From a checkpoint of a small transformer trained on Wikipedia.
Size: width 768, MLP 2688 tanh GELU, vocabulary 16384, 71.1M parameters.
Architecture: rotary positions, biases.
Training: 966M tokens, 14737 steps.
MLP neurons of a small language model. Each row is named by its layer, matrix (up: input weights) and neuron, and shows model dimensions 336-463. Each number is 200 + 30 x the weight over its row's rms, rounded and kept within 0 to 999.
After each neuron's rows, "fires on" lists the tokens most often at its 100 highest values on Wikipedia text that the model never trained on.

L5.up1107,197,199,184,201,250,247,165,149,175,179,211,187,200,230,193,217,209,205,232,197,266,172,227,178,170,196,201,193,200,220,180,207,153,169,195,263,155,165,242,180,229,174,177,215,200,212,201,235,187,177,171,206,219,182,210,202,196,200,163,210,176,225,169,176,159,263,164,199,250,169,204,241,200,242,205,209,174,187,227,178,182,256,220,180,176,166,254,180,206,159,221,256,181,170,199,174,166,193,198,165,186,166,195,171,206,179,228,227,180,166,193,248,184,194,177,209,165,184,184,217,187,200,226,159,184,161,156,131
fires on: ",", ".", "0", "6", "5", "2"

L5.up467,198,184,190,208,184,201,252,169,160,182,201,208,177,230,205,223,200,225,170,144,164,205,189,222,158,210,164,166,215,216,215,260,186,191,266,176,175,248,203,167,191,158,162,138,239,231,218,176,196,182,208,206,200,191,182,163,208,192,261,193,207,221,196,198,215,237,159,201,202,170,225,206,191,162,167,178,140,212,192,195,199,200,141,178,221,174,152,238,217,202,223,186,180,251,182,184,188,155,174,219,204,163,185,105,158,254,232,206,186,207,169,172,185,242,161,189,206,213,219,237,200,170,167,185,253,188,158,196
fires on: ",", " of", " and", ".", "st"

L5.up424,248,235,174,206,203,229,169,209,188,178,226,206,175,179,205,211,172,229,215,204,206,253,223,195,211,183,158,202,214,186,179,227,199,236,242,199,214,205,207,168,224,255,226,216,241,195,186,205,170,204,201,199,156,218,194,221,216,189,223,272,202,177,171,213,212,170,176,232,293,148,131,188,246,174,187,210,215,234,243,203,165,215,238,220,197,210,187,189,192,211,184,140,191,163,213,232,157,179,208,232,210,240,227,163,188,170,228,163,237,199,196,167,185,210,193,236,145,238,188,261,179,223,201,176,235,213,209,220
fires on: "0", " Win", "ap", " |"

L5.up795,163,189,202,183,172,164,222,182,292,223,204,171,196,176,179,185,134,205,241,224,260,214,203,169,150,222,229,236,190,199,148,230,240,200,227,231,226,171,226,210,166,188,220,210,230,240,209,211,245,193,188,184,213,185,236,154,197,200,222,231,209,206,226,168,178,236,173,221,167,137,209,220,254,194,228,211,249,168,210,217,171,184,203,202,226,189,154,214,169,228,241,240,168,155,218,224,190,175,257,185,155,223,168,205,197,156,195,162,197,152,219,214,241,260,174,226,224,220,229,239,180,217,163,204,239,174,173,207
fires on: " an", " ", " st", " th", " one"

L5.up1522,208,191,199,159,200,212,142,219,251,165,143,217,172,203,181,184,178,188,180,216,251,179,192,228,183,204,202,231,164,201,190,240,148,194,146,229,157,155,162,207,240,163,151,196,228,136,197,234,193,201,295,150,192,184,193,158,181,225,170,295,181,204,202,205,195,198,187,264,181,236,199,188,167,180,164,171,214,231,210,180,219,215,158,172,219,175,174,209,209,185,170,198,212,259,163,153,175,208,191,221,218,187,212,238,195,182,220,194,225,162,181,150,197,260,169,192,247,164,215,218,153,204,188,160,222,194,214,190
fires on: ",", " of", " |", " September", "ر", " February"

L5.up2684,195,199,237,185,196,264,193,195,210,181,219,185,131,201,188,228,194,223,173,217,153,173,170,228,196,222,248,151,203,168,241,223,207,222,186,182,214,228,176,174,251,157,189,179,221,174,196,157,159,221,188,170,129,221,174,187,222,268,183,213,181,224,227,262,172,244,183,211,184,237,230,164,161,212,159,202,212,227,226,172,191,205,197,200,175,208,277,189,205,123,160,167,209,189,217,211,244,220,159,232,223,211,220,244,236,189,245,206,251,213,116,181,157,199,207,224,175,196,154,210,167,203,232,171,199,208,184,209
fires on: " a", " who", "A"

L5.up214,169,217,227,213,198,209,199,240,300,188,200,241,192,210,211,184,181,220,173,174,228,197,197,126,159,171,212,196,208,175,149,231,201,201,206,210,186,197,212,145,177,220,145,184,266,160,230,224,197,159,195,175,224,186,166,235,215,257,224,264,219,197,226,165,171,164,213,214,216,179,157,195,217,181,169,188,239,217,191,172,173,182,173,210,185,207,172,280,193,217,202,165,251,215,149,160,200,233,170,201,211,215,207,231,165,166,230,120,206,175,173,199,214,177,221,147,195,200,226,171,209,158,216,150,176,203,195,224
fires on: "1", "2", ")", "),", " ", ","

L5.up788,201,150,235,207,187,212,162,206,199,211,217,153,218,154,194,280,246,157,174,170,151,218,183,184,204,197,224,163,240,192,222,272,180,185,241,190,161,182,159,183,221,178,245,167,189,207,216,243,214,218,197,217,230,227,179,191,224,293,174,170,244,202,254,194,207,231,206,162,158,193,203,167,187,177,206,154,216,188,172,197,193,208,193,172,176,188,218,240,193,195,189,173,228,262,184,161,202,191,176,184,237,204,218,165,186,162,293,156,198,219,189,248,162,199,216,183,193,215,161,170,193,206,238,142,156,193,201,179
fires on: " ", "9", "1", "–"

L5.up2177,172,235,201,196,151,244,134,256,227,224,208,187,220,198,122,172,152,204,190,182,217,160,198,209,225,189,183,169,194,206,166,184,192,208,138,226,232,200,201,149,203,213,201,180,210,179,162,182,139,186,246,244,211,261,196,234,184,218,237,206,185,256,218,202,198,179,158,267,235,223,201,253,226,202,192,247,131,233,179,205,201,201,191,222,231,191,222,185,211,196,200,194,182,228,229,222,203,233,143,211,194,176,277,163,210,194,223,199,204,165,156,267,164,224,251,143,167,204,152,208,179,235,205,160,220,196,205,201
fires on: " V", " K", " M", " H", " p", "3"

L5.up1490,232,246,235,231,127,177,190,185,176,205,170,181,150,182,233,176,173,183,181,199,194,223,174,215,242,189,216,225,175,223,173,155,229,220,239,234,208,275,184,193,208,207,180,128,203,192,203,222,219,199,222,256,150,215,190,209,258,169,181,222,210,205,208,164,134,219,183,210,166,180,246,174,209,211,200,233,174,228,195,213,184,238,211,156,185,204,174,176,243,192,173,205,216,244,216,230,223,204,179,201,222,178,221,231,180,215,240,202,241,178,218,167,196,215,197,197,186,245,240,211,146,281,188,213,212,172,176,228
fires on: " ", "9", " United", " became"

L5.up2081,208,178,222,190,200,188,176,219,196,172,166,244,206,210,160,220,124,184,238,224,225,198,271,209,183,161,195,174,206,210,146,185,205,166,210,175,178,178,165,177,161,143,182,205,230,176,209,229,207,157,183,175,249,207,195,191,210,164,250,248,217,215,193,177,145,221,230,237,200,149,209,168,177,197,192,226,170,216,244,224,193,214,225,184,195,194,202,201,215,178,231,187,205,176,213,202,219,187,208,183,208,232,227,198,200,146,162,212,154,195,185,242,189,238,243,176,179,206,169,184,221,210,181,149,184,182,176,235
fires on: ",", " and", " is", "),", " ISBN"

L5.up527,232,150,158,225,182,177,172,204,143,207,191,229,233,183,189,230,158,230,202,218,236,181,157,212,168,235,159,200,226,222,198,185,154,238,213,164,177,214,199,237,172,153,222,197,245,248,100,202,193,150,212,156,223,178,216,216,200,224,259,277,182,248,192,223,174,221,141,196,206,272,161,262,232,204,203,201,182,239,196,209,181,258,226,251,197,191,223,179,213,230,229,190,227,223,251,185,202,209,181,148,201,195,188,190,176,186,217,218,241,222,194,156,188,213,238,260,221,199,157,183,204,214,202,213,207,161,164,211
fires on: ",", " and", " or", "-", " ("

L5.up978,225,154,182,196,184,232,190,206,153,163,233,238,185,196,111,175,188,255,218,268,200,186,220,185,222,198,201,156,213,156,163,212,253,224,204,177,204,245,184,175,215,225,179,177,243,226,169,171,209,211,200,197,212,222,210,191,167,208,268,248,220,185,218,176,192,200,202,228,202,224,196,187,209,202,184,236,210,194,220,222,194,242,194,241,147,155,197,241,210,261,165,227,237,160,229,205,185,206,186,181,169,218,200,214,197,141,188,156,215,218,172,175,205,191,263,226,212,249,176,218,234,252,191,205,256,164,211,212
fires on: ",", " and", " −", " +", " |"

L5.up2038,205,223,206,211,189,183,189,197,168,170,154,204,252,216,195,244,148,208,174,216,178,202,185,235,221,230,228,209,187,214,239,190,195,236,209,186,230,220,215,195,174,211,197,197,223,177,223,195,252,198,140,216,158,158,221,203,275,210,201,122,188,245,239,163,148,224,225,170,209,244,250,242,185,204,88,213,222,193,233,207,195,176,260,206,219,164,178,238,163,191,220,238,148,215,221,163,221,214,225,192,208,191,208,131,180,202,194,216,177,184,186,192,202,188,223,205,237,188,248,235,230,211,154,200,161,181,230,205
fires on: " a", "==", " res", " to", " \""

L5.up1350,205,190,192,230,183,152,191,203,137,162,244,194,192,235,192,267,197,182,223,175,183,210,234,187,199,165,232,177,204,238,196,210,221,189,237,198,204,194,190,165,160,207,207,206,221,271,127,207,166,167,182,151,190,180,145,150,208,209,204,220,188,204,169,201,184,183,261,184,202,204,170,226,185,202,200,243,93,196,138,222,180,202,213,205,214,188,146,196,209,212,229,145,259,230,217,179,248,236,231,176,234,220,131,188,212,213,207,221,172,195,257,226,145,191,152,233,243,178,223,119,216,229,177,174,160,187,155,199
fires on: "0", " (", "2", "4", "6", "7"

L5.up2120,233,175,180,162,203,210,174,130,195,171,182,220,229,200,170,211,132,208,217,225,247,204,207,216,201,211,206,213,166,161,215,237,204,203,247,240,151,178,193,197,179,208,195,182,166,181,221,218,233,185,189,208,157,219,181,152,186,183,214,187,174,217,219,220,182,256,180,208,230,181,195,219,217,196,217,167,240,218,186,258,233,186,201,193,238,167,179,219,261,212,201,162,216,178,191,211,183,219,90,219,191,192,200,254,162,201,262,176,222,187,227,195,188,228,169,179,210,137,228,250,193,168,232,181,182,186,128,179
fires on: ",", " by", " By"

L5.up2194,209,141,176,231,195,187,214,205,199,214,246,240,178,182,180,135,206,220,218,209,260,189,180,210,216,250,190,188,212,192,166,184,170,203,183,185,157,210,215,189,215,190,186,186,227,251,211,159,199,161,171,197,244,161,250,235,158,178,240,197,228,255,198,236,180,223,178,180,222,133,185,253,187,180,172,175,147,198,246,184,206,202,191,121,219,197,210,230,172,206,296,222,225,146,203,174,228,218,171,178,218,188,182,214,217,131,235,213,165,136,224,206,220,224,148,152,175,231,208,193,208,285,225,160,145,159,208,237
fires on: ",", " was", "2"

L5.up2242,218,248,164,190,199,213,142,224,222,191,170,176,210,188,252,257,193,195,201,237,226,218,234,193,205,213,207,214,203,190,159,149,175,218,174,226,243,224,209,184,219,172,198,182,201,214,261,212,210,167,186,181,167,214,151,160,252,194,247,209,226,213,217,212,246,187,204,182,235,223,247,193,197,210,197,181,226,222,203,231,172,232,201,211,228,192,191,159,194,189,213,188,201,187,192,182,143,249,223,233,141,261,211,208,215,221,268,170,246,217,146,235,178,163,179,236,171,177,168,206,214,238,224,180,206,175,155,156
fires on: "1", " a", " "

L5.up780,183,183,209,194,162,183,216,198,176,204,229,177,178,235,191,195,185,194,214,206,208,183,171,270,235,256,226,193,189,219,188,245,251,259,184,170,151,208,222,192,220,212,153,188,239,213,172,160,165,182,170,227,191,219,194,180,167,235,237,254,199,185,197,195,229,186,170,201,156,197,201,278,210,193,214,200,242,191,260,213,222,168,215,171,168,196,202,244,162,187,164,181,182,179,183,183,203,225,182,190,194,163,232,215,226,279,187,156,239,180,187,178,220,194,213,189,225,245,176,246,187,201,202,225,221,172,181,222
fires on: " to", " and", ","

L5.up1725,252,188,198,199,191,225,186,262,220,212,202,194,230,193,161,211,204,196,212,200,207,188,174,174,240,179,251,171,181,199,178,205,160,196,190,221,181,198,161,174,202,216,220,216,226,263,195,230,188,147,242,235,198,231,228,187,234,188,152,185,225,214,223,160,202,255,177,171,211,162,212,249,224,265,147,246,186,202,172,210,204,228,178,213,188,170,193,149,145,220,158,195,195,222,184,192,223,192,138,230,211,190,258,191,202,157,182,196,207,156,260,256,162,201,196,176,209,126,230,174,291,218,217,174,129,178,151,223
fires on: "9", "–", "1", " =\n\n", "\n\n", " son"

L5.up622,237,213,185,235,171,226,178,170,211,227,219,193,186,186,223,153,190,173,184,281,223,239,149,213,187,229,145,240,242,213,183,209,178,181,237,231,266,211,186,204,209,266,214,187,162,188,209,210,159,220,178,210,165,150,216,226,202,196,239,200,189,191,164,152,249,210,169,208,234,240,190,178,189,207,205,222,210,250,217,207,188,238,274,225,226,150,167,216,218,159,199,222,231,175,207,188,198,204,231,184,220,198,180,211,231,240,186,172,289,186,251,164,210,200,181,191,145,197,229,218,183,131,183,183,198,168,194,234
fires on: " ", "0", "7", "6", "1"

L5.up437,168,180,198,190,225,272,231,225,220,219,229,189,253,200,135,209,164,209,216,208,217,216,252,189,207,162,182,243,196,183,150,220,117,238,198,248,207,233,257,203,213,229,182,145,187,162,220,152,204,185,178,190,194,245,201,180,204,259,252,190,183,242,216,123,161,275,158,222,244,147,176,213,164,197,200,231,261,227,232,182,166,156,211,194,214,195,205,140,176,203,238,248,161,214,187,281,200,176,201,165,211,160,202,177,163,214,192,143,165,204,196,214,213,177,188,206,194,289,173,225,164,271,192,229,207,167,206,189
fires on: " ", " $", " is", " an", "2"

L5.up599,183,193,207,289,202,194,210,216,157,148,213,205,208,171,182,213,150,202,218,201,188,244,205,235,239,208,218,225,216,211,171,202,202,170,246,196,153,185,181,193,167,218,177,199,216,209,204,179,242,164,241,153,239,152,189,185,237,248,280,195,172,140,222,198,169,200,146,247,206,177,203,217,217,219,195,244,182,251,196,195,172,155,144,188,206,194,177,189,205,220,164,234,208,201,172,165,220,238,215,168,181,164,212,143,143,222,214,227,145,153,199,212,213,170,142,169,213,214,233,201,131,202,205,169,212,247,192,161
fires on: " of", ".", " from", " to", " by", " as"

L5.up1978,144,178,126,219,222,237,221,198,183,188,184,216,235,241,211,191,215,186,195,233,207,221,164,225,217,195,205,190,253,186,185,221,161,196,141,191,163,193,201,205,168,209,175,198,236,187,160,233,223,154,153,162,239,190,201,209,224,224,238,235,145,254,226,191,188,213,166,227,203,228,171,203,177,205,193,202,181,143,170,173,216,171,216,191,208,204,193,214,163,185,222,239,187,174,242,153,238,226,195,167,182,249,190,174,188,193,207,212,175,179,199,203,202,221,200,184,238,204,192,174,183,160,187,228,227,200,208,241
fires on: " a", " \"", "s", " *"

L5.up158,185,225,226,228,144,205,187,203,171,193,215,157,161,204,201,199,217,222,206,183,174,197,235,227,209,146,222,265,223,150,129,146,178,183,154,211,198,211,117,219,209,152,227,191,190,222,223,232,183,204,183,199,206,226,200,227,214,197,192,236,221,219,238,179,184,187,204,156,227,181,188,126,242,226,181,236,207,195,232,232,214,134,266,182,206,225,184,195,203,170,228,223,189,220,220,245,224,271,242,250,153,195,199,155,199,230,241,173,220,187,228,223,185,202,243,222,272,244,176,232,214,192,180,191,197,225,192,197
fires on: " "

L5.up1481,240,230,185,193,211,234,173,200,259,156,242,221,252,179,205,182,157,140,155,234,241,176,208,193,163,229,236,245,211,187,225,197,186,213,145,208,236,187,219,213,140,254,213,185,161,207,225,187,237,183,251,187,135,201,203,191,239,216,211,215,123,251,244,190,166,220,129,236,257,176,234,250,175,211,228,238,219,180,162,203,204,200,197,175,220,215,232,200,252,233,198,233,178,192,238,256,171,261,157,167,256,201,216,217,235,162,187,244,182,167,215,170,183,163,194,206,204,246,184,214,241,193,231,207,183,171,120,222
fires on: " A", " a"

L5.up1187,186,175,205,216,192,209,233,154,232,210,138,215,205,163,195,227,222,192,201,166,183,156,259,177,185,142,159,205,230,181,201,263,181,198,195,191,189,230,217,215,197,186,142,237,217,181,209,247,235,154,181,222,250,173,173,143,240,189,139,226,158,255,191,154,181,211,209,245,181,236,231,217,137,232,242,217,174,201,174,217,193,222,174,216,216,216,155,242,177,233,223,167,196,194,164,203,207,218,200,209,230,176,222,233,209,183,243,240,193,200,275,245,138,178,168,177,196,196,244,182,220,253,216,140,164,204,209,226
fires on: " ", "1"

L5.up2600,153,140,177,233,209,242,143,157,211,193,215,221,179,223,150,217,171,182,169,173,192,177,204,182,214,193,221,213,221,175,202,209,220,216,209,220,197,216,152,239,206,198,216,199,216,218,184,228,208,197,194,196,153,204,209,175,174,237,231,199,228,255,248,294,221,236,234,200,193,162,190,205,204,199,214,175,198,225,177,157,231,219,179,204,179,193,157,201,254,202,182,172,233,202,226,171,179,218,177,170,257,206,195,222,204,239,205,187,160,254,152,216,194,259,186,235,194,152,206,236,201,186,191,144,169,205,151,184
fires on: ",", "6", "0"

L5.up1960,184,221,192,200,216,220,181,213,221,164,217,180,152,228,170,231,143,240,228,198,193,189,248,192,248,232,195,236,232,160,149,211,185,184,231,220,183,153,211,252,233,175,171,174,272,173,160,224,206,187,183,141,205,168,180,184,186,216,167,222,230,281,188,200,228,205,199,246,187,201,197,155,200,214,237,170,212,188,188,211,202,235,216,211,216,166,202,153,193,204,220,235,179,152,207,190,173,256,161,205,188,211,218,194,186,212,186,185,166,154,159,226,202,169,182,236,178,219,226,284,187,223,189,145,235,182,167,215
fires on: " |", "1", "0", "8", " J"

L5.up2562,199,150,201,225,192,188,190,171,245,217,218,187,215,137,240,206,190,188,233,210,196,168,192,172,208,164,240,221,178,216,201,190,196,210,208,253,209,201,189,197,179,190,193,209,201,150,172,147,219,197,210,221,250,189,256,230,214,229,217,244,207,158,225,169,213,189,233,204,148,219,147,173,225,211,190,255,166,208,194,197,153,207,227,178,224,208,237,219,184,210,200,251,225,205,226,169,159,134,180,200,171,166,204,179,190,191,225,177,164,209,167,153,223,205,180,228,175,208,198,164,166,256,184,174,189,197,172,210
fires on: " E", " and", " non", " Hor", ","

L5.up2244,229,210,174,224,188,242,210,199,199,249,132,229,207,170,167,217,219,224,206,231,187,181,213,202,225,199,222,192,264,138,188,200,166,240,207,273,206,158,171,215,203,215,213,143,207,266,199,220,199,177,206,182,171,168,184,165,131,144,186,174,181,223,194,195,182,205,232,242,144,230,215,255,191,187,180,196,139,192,169,228,205,214,232,183,223,180,225,180,179,200,204,233,198,203,170,247,209,183,162,197,259,123,186,195,179,180,181,191,197,190,222,258,166,199,239,186,221,222,240,227,194,171,206,240,202,203,241,158
fires on: " ", "vá", " Am", " his", "ch"

L5.up1556,223,215,162,228,237,208,218,214,219,191,187,169,214,186,225,217,175,237,195,165,225,201,171,248,229,150,235,188,259,237,142,201,213,204,167,184,223,196,217,248,187,141,181,226,208,190,182,211,145,205,135,208,197,154,192,210,228,217,251,221,179,187,186,170,248,180,162,234,220,194,199,179,174,227,183,191,207,222,208,189,193,219,179,189,251,164,203,197,244,147,168,221,263,172,158,167,239,204,143,215,232,146,188,243,235,208,168,262,248,190,294,210,182,188,177,197,175,173,251,203,171,162,199,187,205,221,140,203
fires on: "1", " B", " |", "9", "0"

L5.up2366,184,238,129,225,146,216,191,168,233,179,220,189,192,214,195,240,181,223,218,234,180,257,149,234,209,242,202,212,236,192,186,197,190,163,206,184,176,185,181,115,207,216,234,171,260,211,167,219,182,171,185,145,208,203,168,201,203,236,204,218,245,255,204,179,187,217,185,209,168,207,195,183,221,203,189,145,191,237,252,203,162,190,176,166,228,155,242,190,194,174,195,213,191,154,230,186,159,233,164,198,166,128,217,208,206,236,234,181,231,196,223,191,213,175,167,193,202,164,197,225,188,163,217,144,175,116,197,179
fires on: ",", ")", "9", "1", "7"

L5.up755,164,174,199,251,194,264,191,226,206,195,231,219,190,164,189,188,193,264,191,244,201,219,192,202,167,183,192,169,272,243,185,199,180,267,209,245,247,205,224,189,203,259,185,204,234,162,211,222,208,249,200,249,195,229,173,196,253,189,233,148,192,238,182,180,193,217,169,166,266,88,196,219,199,197,258,195,218,157,216,198,186,195,205,140,213,207,188,208,165,274,249,229,183,195,215,256,238,275,173,192,209,165,242,182,212,157,224,219,240,189,197,211,190,227,160,213,219,149,220,161,122,263,233,209,196,228,153,178
fires on: " ", "2", "ot"

L5.up2013,184,178,173,188,238,177,238,113,209,227,220,261,244,193,194,196,134,162,234,230,196,200,274,139,174,214,252,220,212,130,221,180,165,148,201,202,242,169,179,186,187,151,223,188,197,233,192,194,195,208,167,230,215,182,219,186,215,177,213,217,190,270,187,212,161,229,192,220,243,168,230,199,216,199,211,181,188,115,170,186,193,232,239,256,219,195,245,183,203,201,172,204,210,206,209,242,238,197,174,147,188,233,195,197,195,166,172,211,207,241,189,223,171,180,201,208,212,237,177,199,213,220,208,176,232,133,168,212
fires on: ",", ".", " a", " A", " M"

L5.up2268,149,155,204,190,238,247,210,151,174,234,201,269,213,220,118,224,157,198,235,171,202,168,224,197,144,207,236,247,180,208,199,245,175,181,207,170,184,201,187,189,203,176,168,195,219,166,135,208,185,227,202,178,219,245,186,256,200,239,183,192,171,175,184,194,162,165,180,246,216,199,184,210,223,189,214,211,184,189,211,205,151,187,222,217,169,132,206,180,210,127,204,246,195,194,143,155,196,256,204,233,204,150,209,178,166,232,183,173,145,176,189,149,136,219,204,194,206,249,241,236,176,216,177,210,250,157,185,201
fires on: "2", "0", " ", "."

L5.up2531,257,219,220,241,177,211,216,191,208,202,195,207,220,262,175,233,161,183,234,227,174,191,173,170,193,214,216,252,187,176,207,253,218,189,256,193,187,257,184,201,150,179,153,182,232,192,146,205,233,157,250,178,195,141,172,200,183,214,190,237,144,229,199,268,239,225,243,198,149,207,164,256,203,167,180,155,215,200,222,209,228,184,210,204,144,128,171,206,206,164,208,224,181,257,212,207,191,228,163,199,187,172,200,160,186,216,176,169,167,183,203,191,191,231,255,198,184,199,231,213,170,173,221,200,243,183,218,216
fires on: ",", ")", "–", "—", ":"

L5.up2483,234,190,232,213,181,225,191,175,180,205,178,202,209,221,214,179,169,169,217,189,196,183,206,227,199,271,255,198,231,189,191,220,193,201,206,192,196,173,254,197,216,218,184,195,218,227,267,225,175,206,176,182,217,176,155,152,199,214,240,212,174,180,151,262,196,186,167,167,228,224,215,176,163,194,165,178,227,205,237,177,172,231,241,236,170,100,180,211,200,176,216,247,129,215,167,227,223,196,222,231,169,200,235,209,221,209,218,163,177,179,139,191,205,187,184,180,231,281,187,198,190,165,232,181,209,155,222,214
fires on: ",", ")", "\n\n", " ", "1", "us"

L5.up1736,170,192,234,223,170,229,256,194,242,211,164,208,214,248,220,219,235,215,240,184,185,259,180,198,208,218,219,203,204,248,223,183,196,267,213,227,207,193,182,139,256,152,166,223,218,234,220,225,190,194,212,240,185,229,139,185,163,183,199,142,180,179,243,166,193,178,219,171,212,194,206,206,193,240,190,183,171,161,174,219,138,196,274,167,191,187,196,218,193,205,230,212,209,267,232,178,186,239,241,158,196,221,218,236,249,216,274,206,210,169,248,211,154,199,218,185,218,265,239,158,174,264,169,233,184,194,156,222
fires on: " ", " (", " that", " which", " Stadium"

L5.up1916,198,314,214,227,183,194,200,175,226,169,178,178,196,206,123,164,186,219,228,202,221,170,260,220,215,223,229,182,194,229,182,206,135,190,215,256,192,160,159,186,229,181,140,169,241,196,161,215,181,195,203,185,180,177,170,182,180,298,206,221,191,197,249,204,196,197,204,233,214,165,234,215,234,173,199,194,218,216,185,197,187,231,191,191,214,173,149,167,202,239,174,272,182,231,227,215,198,238,147,236,135,228,215,202,215,209,218,183,197,171,190,207,181,167,188,213,232,181,211,194,186,189,182,142,212,198,152,230
fires on: " |", " by", "-", ",", ";"

L5.up1976,212,182,201,282,216,189,219,223,208,199,206,209,176,176,182,221,175,211,213,203,205,194,198,166,210,206,203,229,159,175,183,203,191,230,226,239,202,236,213,259,211,239,188,194,183,256,165,244,196,209,219,185,221,218,218,249,165,217,217,294,227,224,251,155,237,163,198,211,167,241,257,209,92,189,208,215,182,170,227,213,154,262,215,193,233,233,210,186,199,216,221,274,228,158,156,201,233,172,189,185,234,193,177,177,208,148,249,203,158,156,233,182,173,214,248,166,199,251,157,206,224,217,183,160,208,221,212,204
fires on: " to", ",", " and", " from", " is"

L5.up2011,132,200,202,192,176,204,274,212,202,173,188,163,256,164,214,200,191,204,235,184,224,185,194,224,225,208,234,234,139,161,200,211,185,160,207,195,209,206,233,250,231,184,240,196,173,189,285,234,262,171,179,185,134,199,206,228,185,223,184,136,213,186,204,214,237,177,216,178,219,170,160,166,205,223,223,216,171,250,260,204,224,247,177,185,248,193,233,154,172,199,243,188,196,227,196,110,230,188,204,163,204,193,260,202,212,170,256,175,179,183,178,190,216,190,219,169,190,117,195,179,195,222,206,150,163,193,260,221
fires on: "1", "0", "9", "7", "2"

L5.up2632,171,178,210,230,185,171,218,216,185,135,201,177,199,202,166,243,213,195,206,189,213,198,157,220,209,183,189,211,172,208,172,193,228,243,189,183,217,240,167,165,209,181,220,195,214,278,254,208,188,198,197,221,176,232,204,201,243,222,189,230,160,203,228,199,186,189,184,173,268,199,186,193,213,173,184,181,219,181,231,220,195,223,275,181,254,240,224,202,235,216,172,210,164,236,240,255,199,229,200,162,159,181,205,211,180,206,226,198,257,149,230,159,226,229,216,198,236,177,226,240,154,207,185,209,189,139,136,240
fires on: " ", "9", " Tur"

L5.up20,177,186,223,234,233,197,211,168,208,251,226,196,260,162,176,191,197,184,189,198,192,208,188,240,199,189,184,212,196,284,255,155,152,219,189,206,229,190,190,223,176,165,170,236,257,278,202,245,181,191,230,217,158,176,141,210,180,225,265,199,229,181,197,217,167,210,159,205,199,171,204,121,237,231,253,208,203,264,169,215,167,186,236,190,201,170,198,161,226,203,207,209,166,275,182,217,214,206,202,164,168,158,261,184,228,190,204,197,198,186,210,222,162,175,254,173,215,198,195,192,201,239,232,168,236,199,206,256
fires on: "2", " P", " K", " it", "3"

L5.up192,255,231,222,201,182,207,187,196,231,176,243,226,252,234,205,180,174,153,162,252,199,235,195,286,165,229,274,236,222,205,185,210,217,196,219,207,190,191,191,206,155,202,223,206,221,238,250,235,228,199,182,194,193,169,218,219,202,208,193,173,207,236,179,199,196,187,209,210,233,215,238,180,194,163,228,159,209,182,214,157,179,198,237,188,233,216,132,184,231,209,210,188,139,194,226,205,146,268,205,220,239,195,189,206,203,204,202,165,153,146,210,130,221,204,206,194,180,236,214,168,208,205,191,189,208,178,200,186
fires on: "1", "5", ".", ")"

L5.up1036,216,215,174,187,230,181,212,230,195,194,213,248,143,197,199,234,212,200,238,165,212,172,208,217,180,212,273,168,198,187,183,196,177,199,215,258,188,184,212,158,234,215,176,173,217,214,166,228,188,205,191,121,238,174,154,172,184,207,190,211,178,255,207,218,185,170,163,202,204,180,190,171,225,191,158,173,163,185,191,245,255,186,193,217,182,207,191,193,138,228,191,198,204,165,149,230,217,194,267,152,252,150,229,199,178,195,212,141,233,195,193,214,183,203,242,198,182,219,185,190,224,227,218,194,194,181,177,167
fires on: "0", "2", "1", " GD", " ft", "8"

L5.up1172,227,226,205,245,168,209,229,181,226,172,212,188,249,188,190,211,179,155,212,209,199,229,184,238,192,213,243,208,196,156,182,269,180,194,278,215,239,234,213,207,227,192,206,138,176,221,192,170,179,224,161,195,156,210,207,202,147,258,178,239,129,214,208,126,219,224,223,194,192,186,189,177,215,202,167,193,202,171,217,241,225,217,177,249,200,232,197,152,186,238,204,199,135,161,217,182,201,182,207,176,188,205,208,188,194,219,179,178,149,163,127,120,247,225,180,153,193,193,175,171,193,243,204,185,168,153,176,207
fires on: " was", " and", " as", ","